From a checkpoint of a small transformer trained on Wikipedia.
Architecture: RMSNorm before each block, rotary positions, no biases in attention or MLP, untied embeddings.
MLP neurons of a small language model. Each row is named by its layer, matrix (gate and up: input weights) and neuron, and shows model dimensions 341-511. Each number is 128 + 32 x the weight over its row's rms, rounded and kept within 0 to 255. Numbers have three digits each. A neuron's up and down rows have the sign that makes its largest values positive.
A block is one neuron, or neurons of one layer that tend to fire together. Before each block is what it responds to, as a language model described it from the Wikipedia text at the highest values.

Description: Chart, credit and medal tables
L7.gate948:106115131107156131191199108113124192157103120138064113051117138094149141043172185110131144132095160118148064083101100161127144174099098051111113107142058151164153163138121119165094182090075112123177135133101076107129119151064127099162107092150123093144102101132165143144118148094081169096101116165154152152177115098144152064171141144155186129076101081169126142113111135206126182153107120113167161157165135091109100152227122142118091173125147176128152097099108173186073080135056155106073161149135151073073114109092
L7.up948:199119117136105144200217119185177138172138119134121170148165090138158141131138162148148123153109144147149118132122176109086140109092074071078099131126124177144148132150142146170086128112070131096117159080153123164097108122122140152133112072094114150106128152092181109152108164090114168101142136160090097150139147124137100087164128122149131121093080157098172079098114182115156130178117211163158092110156100137108190157141168124118095149109138079133098119113094116141122125110101126114144171120087119182137134143189

Description: Infobox field line ends
L6.gate26:133123102134116083158129113197114143148165115165111141114095120059125121133083129112110133073125049154088119108137170102083166149159163132096159150120118113111143173157088063181099161138156140162111164127168157066154131192155066090108107164057168102094111162161146170114167151120111122153130182142127117091176125132106160122166125120117086173155177119185076106127095164192117102127199130134091148111171124077158111112178154125125072109118075075159141214093133122172187129153115120136131127125050146103100120089151
L6.up26:132140161166160094159137113138179169107143177142133131197082171145090158182161084180086149116107089084196116107108136172135098168117121120140096145054104083117153096144114135117065094178125148142129098088139114114165163124122106083041134140204077135137143108045097100096133156138191137072144122144100128049141173119130146137124128179195143137092089178098181069122173172114084210145125132116102182095168098160103108083088133143157117103101139117162116085106123177135138107087158116121104135142091170141128152121111
L6.gate217:112151188103107103146155170143123124108165132143121108086161148139178129119052161119095069122141130172120116145125089091166133085095144154132115151134149106136095171157074181094153138153159094121144129150139163094078119083114107134160097142150124110139124107084104181150163159126189158109125125108119127113126154101080204162156140128141152155163121108086169121063083174145128090172134082096113129092112132101123103138036120119114195109133161133156176167061157067150115126139102158127188164137065134115139105194148
L6.up217:164147170137157115120176187097129138162151161162106116155192078096117132148088097131121150109144133216121116124109130105078192128096172071174136142147143107155196116125143187116068118127160149124130146115130102165138104120047115156160127159144118154131088150155116126138144184182146170129114128132150125133132121210080121168182122152157152164127118110094139104107114148109145119166110127124072173123105115152050130171054167124103214101116155186122123140101114165100103102163064113094210129048118136108133149163119
L6.gate255:101108124122095064124107188146111137136138150133168133112142129095161144149113081163090127157153100119133134156134095105141124071139168073194180088097106159098069094165122126077151120094104080073125091151188118185192122148181094138187070150140091147149107192132125172078149162134127150139101113161188196142102194120163128156159105095098191182130145146123130119067151118100095116176118134178171126185129084088098118135121140103165116079104127139111163100146113116118135115135107095112163184069142086151152161116106
L6.up255:093110143164102100065146102138135150097101123108134092122064148091133164206184123155174125174110109230166153173139121097133123140152152094134069162114085106118106120117101117156141069097117150140139129121091120132102110126076053111121170146127132168143105186095125122129161173132128128165141085123098098084071144158217131166061109178134136127179093130070127122127071130093098107102045133099123095130144089070075125149193111149127105134026085121126114088115057083085149133165125150086127113154161170155195172145126
L6.gate353:136083087165068081130111132173155192120167168089147178127098090141116202132102131145106095111119111079118097105165113075164160129177106142116066114160100158070104157152132149091075169141178105065184089188137174138171138069121123155178123178149083138114177102115145139109155139212120141104147143151154081089157091117058138075156048110109108152133155185174066093129094186126166156196128119176135076159146143149147143111130125146175081096122098126152111139063105165122141182097111130161111135161115094130128139150156
L6.up353:124097132167103150053080144203123143129160163139142123132144131120145145124138167119107184125103135039171151147153130100069199193119051180088120139146136075119094104165153195125112101130148127095143141121130151142127151113129117149229140141144115119135110138115123136169176130163121126088189160142093094144095133109032143113131141121071117130146123158182086117120063139122157112183172105131124117172179128157129091109103112189118127075135128122124121119071123150151130094105133140123139091147122086093163181131127
L6.gate547:115153135155130144083154135166134151068139103144115128147121115160188150159094116141108147082174042075121086118126115091130191088200139123077163119126124129116118153174087083155115121089184109155176122166151133160137159025138090118092149169119050137137100153059155109090170150093150140100087162144128087132139177104068128136189142104139151118221075137104141152116147079185089132150147136163147094158174124140139100126100080122157114150090127104167087155079134177122156095135124101162060137134107116126142090129145
L6.up547:121092130144108173091100104159105123146158194158200138103110145153114097137148163192163158074116090061087123118125149108135207153144126142085096160153098108122129150137109102135109110095175094123148067161136160165146092100114043100100170159125073142097107177043105131106124119127127137107098114152079168104170112144085104143165190144134171141129110185130186100133099114147077123092145093094132122154097112078131193119048112135124112109134136165167135105155149144106162111100133141142100131163096106110150168133127
L6.gate571:132129133132157130141113165103127095151111155110159181120117061198145130060113185095128050110119068133113112072156136119117152173157119105083104159125153114153065100132109108127121109079110134133112135158120103163155148134154019095161112184145109093127163140142130102117157130126114126156164156158119205142110232104145152107167100187084128091120101119140130107099138166157060148179129086126116091123140186064079185136145147181147125144120133106223193147098112117157142115127104172098142174140134110151078150192146
L6.up571:127151170143110106144099154086075106092080144125088100069134122131110149151095097145142079131112144178107133147153138134181104157209161125099014137126163108121136129122057098095125096111138177141090123206103107107171159098086109140101142045171210148074138173161130114150116113149132115154079120086148089076111059145113103091138123149123099156111111137162148091111172101097125155141128109091155129077130168143115095119111123200127139050166175122173176088088103157140066151088137166141106161101102132131095136105122
L6.gate758:106090149118093080188103123157182158129143136094125072157149152152145164096121104165141128091164139141108094111216088126081144185199126120122133118174116118070163112115117129154120109165105134120113122177128099112200134116126091122136148118102131154160109082150097117110198076149099095147163104119148132096117140145142117093118138153104126107159095104153136154127090118125108158140118093156150111117194128117138128162154115133110133113131072134203165123103050157132110202134128063173118158155107136173176209088142
L6.up758:131139165135176114130141190096157139136132150166113172101106127129112092160140178069094141058125085130183047134108100094060150134079120145091108124142208163120125142120135118077070055126149136106099072072166172090063121117130093086162115095117118150141118116051111101138207128144165185164079147174121126086137101120179112106142149160134140114108087193102158135150160168110118117136112088143173165151110135142121132124146139074127186082139124114132106130118162051140120069142133102159156141114085058130189118153108
L6.gate972:120087136132113093119102090104118134088114104155164130089156101166134113122079101105178205173148131052061074029118130097167030092089165125113124126127144133133143109134155142092121133128145128142154129114197129099107093099110103157149156172148086135088118146147161121130108142119122131136141052156081116129209137121083187111161135128079136150150143139106174131138122154155093089115163146130180152176104133150161127130116141106138132125149102125118175168122125113103156093076156147133185060150081115144171113099110
L6.up972:054088136120107134135081062118109099172117109141121122136138128133185182116112116113201101132148134122163157099085110131134175106144108125097140180065110156126132223138122129090098134073129104157138090145179099113129059160120137126119136119138116105124107146164129171066143109116142111084117221154126171137088109146168126086147144135135093178158137113120139104112129111134073177142119152111161152111145087102144190093108155101162089149077164092190141174150021134111130121152113150111131135112141128143130133139169

Description: Structured line endings
L5.gate43:119111099180112118130167081183132162098159147088119156095113107148160127124121122191149090113140166089121125112091121148152134158139115196122154112082128057127144125158113064134109161170186160143127153161126128131103126136092121124179152124150106105167111178110204136099142087115137082170176158111110079030131138124097190124154153060107108082109064116112067138076133136125080068168155097129143105141155118111179142103106134151113069063125087112139096139135095203157157135147112139137106171111101110112151188161126
L5.up43:104103109099094075188093110105150109144075185145179149124132135108087164099142125115107155097117103097045141102088166172124157178130094135118192133127176130133132220108115147111098142090133196162112102204100153115109129153165085161144171121147083127124125140170171130115087120157116159124131116117077091137141007141128144109133115132117135160108160150135133106129105082191138123123123126115161151153139146132101156092133147192056102105155189094139140152114071134126092185162118158164146127140168148129128050136114
L5.gate190:186111138163092132091090111122116117092151145130139151002118205125139072106152114118168138137083139107109109106127109106148139167115121135128131142044124099077129139158096163110117098140153147115105122153150144110201149159092166108111125110109151088139089143121136155107197145135153140141166132150125110105142096209139127169171108146100116133086108137123128150063180144143110166214093098108110168163148132133165180097127187186155108088117168152111165098188146122048134140097107171115065151139094097179105132142118
L5.up190:171111148150085103133159158149083159166135154140190128122081205072061130163146068098147118140099084164118129142140161135187147147087120185182120155110120136112141174149080138147095132143174118110105089132115152167147149104176156102119170111120092141089082154076101144107115112138091134186132117145150123093090130134156191190209146156132090149153204127166090116118190093162145127145142126184165079150119127132169085139122103159150115126111053155136127149112073135082167152100146125143155182186119133131144121141139
L5.gate463:180103168142155125147137165156096100120172101051090183114095129135129162135144144118157159128088059142115096121173120153123156132144113118169123107097056129200123089120145128116092104119074145120087134130079114089141133182151114139095081139162104124065121107107094150124056088114081120140104119164080150074224056113129116102081065130091133159038155066158085141149099089125136159154143146075104104096172125128100090164093161083132087166197096090157115147137157087122161105120090203134151229179163158119136117080162
L5.up463:134115131158147150106111135123122145111107148173106051091138113150161172070138185091099116089147183143165150142130153168122166176130077115152101223092094150174035092158098136087133161131134139092137125151114161119125121139132132148089126166110148102029130111163128089085123123149131127078130157165133085073102071065113109136131154138114114178125088101144105126112119190128183114152167184118148126178121139083103128130170133093161135080142168165143093153151094097140123089106098192087089134136126135136099111150119
L5.gate560:077133124078133168070112147141118122101141101064156190133053161149123136151120139094178122124089118147163170139090138127140111116087111149147100159151140110104128138130140107093067134068113163136159151173108171132114153139176133199144126145183106106085099132130090142134154123156101128159089084150123185052092128108155215093172124158134085195080172127101096125086152108116082080128147150091156106095094129107093141159079172098125143141167094094104109141125137097002123113113032099146151101165119131169190171120115
L5.up560:130143094116096138125145088166112152139132085161152159148168144104120139116137098127125144114174142174134147161180147089143079146161094125108153113138120086178128080116108153162163126087144100141178142174137119160093115098162119131139100154136163145129165146142156122147090117102031144104149121100131152140179180023132159164175097120123111131127155127110161110137158121176158147120091117109099078163096165153105135081040139126126161073150072114129127134180069074103135093113175159112121117177079117137151127164085
L5.gate642:127057106131106085078115125173129119154117159137129129089124137135140159155107091086164113145121092102107138098152094130088165196177121135128127122143118132141118095135130116079106163056131108115110118124087195164113170074137124082095055081127119126100082127141135073114119109110110136101100095148112102093114124087105126123097098164057127133130140116149118135040098137128136114075141073129173115098120080100121094128083102074115193122141142101122167161108124100113127064144058146088150119120134158086165138181174
L5.up642:169134095109112091122145102160091113110094153177120061107130157120135142166152128066138173098146141139148095107133080135122162194178201148171113108119121089089146070121118121176120136110095131107158110182122138137091107123092162146146098121146202130145124149109150147122103087161104158160134094107128148084129080141121131147067110184148088092137208144149133118094074122034117109074152137117107183162115128162159115129146083104158139124104132135158131190129134191165093120138046141158155133149090194102087131151193
L5.gate807:118127092122130118105112132121099148125164090136162147146150144168138096094129000133132129147108120158065098088135174107185133138127077173130104137123087104159144107143100186127131129104125125146156166087148119165113157186107148123127127148106172133093103098123218096101139152104154189134142124112149152072075081128180060160090117101084113133178137143132126177125103112117145115124136151080092159150122160169141130103140164175156097105109135135155179099152091142070188099165089132129179185148105171148129144042100
L5.up807:110078149176075195042129110138093147084130113075133104137117117142159097145121127091106138140125164097151101123131038120132197185156207122130151097119085087139067168139073114145118146107163154149120148148102098139108119115149120129094124102156131129233156140122119121143075158130128103087118132121076115079168135163146167073156151090182069167116173100118099108109092157138096187169139124071158136094136120140145077118194159135125146093131099163124104154057135185112104141151139157122150080130085131139157178114144
L5.gate984:115113164136169139102107132116139047127163102108156126088088099203203222132153202130140134173177138164084096119124087110097149123182130134122080124115139121063166106146088106109146117142115089098100121168107169209135149122119130127094090087089087055136081109119188067165132103149150056151115211110129109032127120157112123149122102143103102159114119113113120077058080095118112157184155132088130127143143145118126156093140104152135163109108128135084162110138163146091105202126119150097122181169128142116124144124157
L5.up984:166128173091096178099109125189088128143139081106103131117075115168124114118139230165123126092122168119155153173192125161069147144171171178119174155135102114124109141122114159099095128154103125158167181122127106133148076109155040135106084170138121123184109148118188119066140095104150198124136096141092095098112147152094166140144103133148151089101127151100125121123128130085128160158168150102167173140152100171134134054188113122214083153095045058158165138133109134126165135137136147070130145164141148074159109123151
L5.gate1008:159095115173105102170177114116149188076112146154122068087155099137164082137163118148080126100101136136172106103151103167103120142131085098093130203128140162097126172111082171123093117137095133126122210191104095091117151151158130171103132110113166136141173112087079083116104069228095156116117102188121145150102100141166132095159142115051073119186081129149170199142099137100112067098145118129148095106130113106095109117129117074139120150155138197130127150049096147132082121129140120161181148118116130205129119130123
L5.up1008:103087094076142149157134171157134087185060150064106114099173166107066102167128181139114145117116098108131086146136146135136107137165191090108122144142049118081159063108127149164158173168131148142119141159100115207085154080190117117150117106164141096110088206181185090129156135117147118137141127041132120106152143135129153101086169173114212097101139130085096144123124109144110057173122158166073067170135105124167133059107139143133103136109124133084129149145203133119093135168104100152129102136125110106099189121193

Description: Table cells and digits
L6.gate125:144104108140132135128131171123120128105187099082095097131111131048108165084198065141089136157074139137153106105133181119150120094081118135176109098174163175121151162151164106121119178136113110128189153130085119106074106122169175146164160171081149093159029139105176147075143144155081162141143129121111101083145117103138121089131097160135120089159128123100067106069146137134109110144122124130112120117156167125203166107142103130220043177110130158126114133072125129148154181118136187102109135119128142072076110138158
L6.up125:106154094074109124090134045151113118181175201174103184167132178165159103104122085101095132101140154106084059069064138117124150146138087097098109149114095109156122159121142127141126161154082133149172145103151156136136074192117105103102080103161101126058106113131189103144153150087115172138097201113131144144138132044170106150133144142131104158135126039141089106159083235152206149108110118130133117144114097077134091176138085084137121128142079112103126117158093119110086150137083144162185107082089168154172125087107
L6.gate249:093103102122161135111124100164089095150152107174189155072124136141142163088152117116103168144105137123100145094032160095096179135110121102180100120098101151064160134196151086107138156131126101118151120153150120137092112135114136096094131132143089114130127153167105110179154110118110103154136133156205136079103159140119106155137118104083159100136126121110119186073092150149055137153164140132174110164118099126184148215152106213147057156133171133152136119153185119162125144120143129080148119151122068112109134145127
L6.up249:154134129066094117134159116136150122109121161129149185094088101091167066123158077079117112084145124109131134196107138135121096075121134112100113164141109183127121118147062164115202201112093161103114119132104103144134170131172074122125113101162135142105147153123122174049140111101133137136095120080110094154105122119166158091125086045144130109127126160166079132152146087081153127170109132157120212132188099109139112160118123156175182164162095075114165122149139148191142130182158112123146145139125138071079142135149
L6.gate280:098163117109120145146153145113107128134188152202125152115137100129137178056131145172122131118120123135113123090135193142120143133095104063145086135112108105186127204155062101117091143133099091098151102078096098078194136173092210184090144073107128086073133062111155146096178153138116133118114173118133106155154118110084154032149101060073061138141097065170156137093172133107156174177111126137176123148198162085128100126095101153137104168152141137068154104109119149155126154058031160067149107136085124142107091156143
L6.up280:103121127165176129117092181103169100170146101144128161088074191060124120110111134118172116090157199141105131104168036127058167129041116163131075130114185103086126120125115159089080158143160036130097099161119090076120097121099112126139201113127121052117180046208121153160118196114118131130106099146122157126113139165117135141108131104128170113135129139092069117130125119110113115103126108095104089074105151100124145116122094122134117121111149106156095052174107099106130161199124119169120142101147187072109115113145
L6.gate290:146147133158156156149117141127059168097255132054129119127100093126174105102153119121130118188153157115153074110110117109141157027145192113128122121129110192096155210154136101106160133143108183176148164158154124146104151085118127104057131129105198102138140107118155108156125138186188133166105128127198145070205139167057181105108127110162035157203153114104128095144177140094102157169134127161144117112133128152140093161055059178167118170135124139111145123088098205149118123110095144154119076103113114164081123124113
L6.up290:164170091079117107145172099074124110187132105148123202106148121125145175125092224081151080080131170165121076045112150163154178204125119123183124084160065162109154060135112099107144136088134135078156117163096180131097111176079152095090139123119163096160104152128079129111138090115129084167117107111102079118164114167179156043165148065131120091119123168117123089113125163161093126145113128162119104118107124102134106125154113115170152179084087168086120095085116100127103111190104143105135150115084121110110124077148
L6.gate404:123161065126138101125119169079104172159152102118093150078205175123144159116133117178111126155125104155110133162132156168124117139075119106136080169130160140100142145153061109097121144091108065132135072159170158178145114108084127127052140160147114145082106092136157171162140193116121088137125136134131136163160130095093148187165112158103179159145157088078123176091150161080135170073086135150124096177133133141091105118097085142225146118145168147092170131180124134106079129143082189106154075052111116153110127080102
L6.up404:183084113192161153067034165121130195160144090118145124122185115156121166136131077119116139118150147070167128216136157103150139140079163071137090134129106179088158132149135108096124181115136084159119108120134147144125153135120119171088099138147120087130097113135165097044129180123116135136134075154141102154168170125140133137176179106143158135112174121106143048113117067135168142087119167128156088137098134134145140124121082144196152215137166139154124089138163113115109117086136145155127092121198089103106096100131
L6.gate439:079150134114119123191120137145124123118224115103087096105108077138101160100164117091122130113120110119109125114132142152142227119121085125092100096125121146139180158154133119066160132098127140109068137122135142144126118125124123142145135127173097158167119088131085164162181129092114135184128100171156081111126109092148106145197126076063140165147090070160151098141164140115054107124153110152171106120183138142092110161130131181140056130183102098057129102106100149167145120094130103082097068130167170099110089117150
L6.up439:149122098110109151110069113139123085098171112090153146122055089122164176104150163142137125077089127130070115107124116129165169130101086146123113096142150154152150160146170181174157141149122113176116099210150081157170126111124109152196181121088095128158149125107109141103156126137076098151209171181157091131084199117139162101145119153119103184119166130160124132142097155138083122176128112155117109123148120142062137152235148121109175151175150108133107104095070183130129073110171148072090085144149166081120055124163
L6.gate495:130091098085160131127137128150176137115139117161139135102111151115152147117156125153154097135098125133184153152123105078072126207116106140085093093143108094156079201183083081077084160068149084114173152078081097113112118193125113106092110138139111138091087046123152162186198120139094143109077141131098110171099127111136101124154092149154121217133183098113147099065150139114159176145117112139170116158196114126078128116121176049147172104115149172161105098177110100090116152176093086133110167112067056120105149132102
L6.up495:123123095141137162059150115109144108152131124099079135091156092111115104128111150088137133101170139142152125073120175181172116085064137139133124130057089145166071133121113090136104128138108101101157143160101067158114076140098173142123131074156143095132092132063102169198143110154150148102199173069145102097134121108132161209159117089116178092070111156106143150127126108111131148121102102174144112117057115131158155199086096142164076136106139151162092047092208177202143132157135176154128187183160151168062118186167
L6.gate673:132115092085152093100142152145080105154234170096101158136156052149173136073138114156136154121128099156091115090144182082166119078144149104054124135177151134087127145168119064164119128065110135173164069131100044180101142154158121147141096123124096146135111135079119165093157136228108098143142148167085126097129098197124144064101167102111140161188139180116145134099149159104135165070192168150168110075206125116160105127150160171132128129123144137114140134107100131061149109157101137100159100150118107141111114079111
L6.up673:113181126119168095134156144123055091158199115149120130130113140109170128161118110133174092141137142140124151124143149118119114064129087132087073114110089125111081133140114096164138133101102129175127106203088088143142125105169165143104153107126099180103158133064143114158091114165147105117095119114152139131133068126125161119126165133150109123117127143131065123094139166117082176128075114155143102127183102135120085122127121171130146088141177132126127061092131153127122172191114119117134122139137099060135107093132

Description: Structural boundary tokens
L7.gate39:068088131147103102143117066162133102117140137118138167136043095099169181099121174089137165094153116113116152127108114117098141179163120135095149113111131094135093146156127089098076108106148165096125118104121212140161173195097075117125070113134077134130100147153103086179105066127154107126122165127101105041141179104137114086104135139118063151151127145206049161116129182149109150111142157078156098177099156107183124130140162140080170142111155132169145132125082156073161143112118130145095123139097109135142194095096
L7.up39:122103109130156068141138105117129127155191125117160143057096143112121126152121170096109214076142104147180187083137138125140145139118164166116157141092107146092094159157144103098117129123123115103147121148173111175114123134149083115081173126154170107120077163092144140105155108077102092142124100158154085103120119102157158162164115131080114166158134158116133137119112159156088147100166133133094066128146205078107083130134132165120098113065128105127184196147087136108102206124174119134079151145134179086129220082086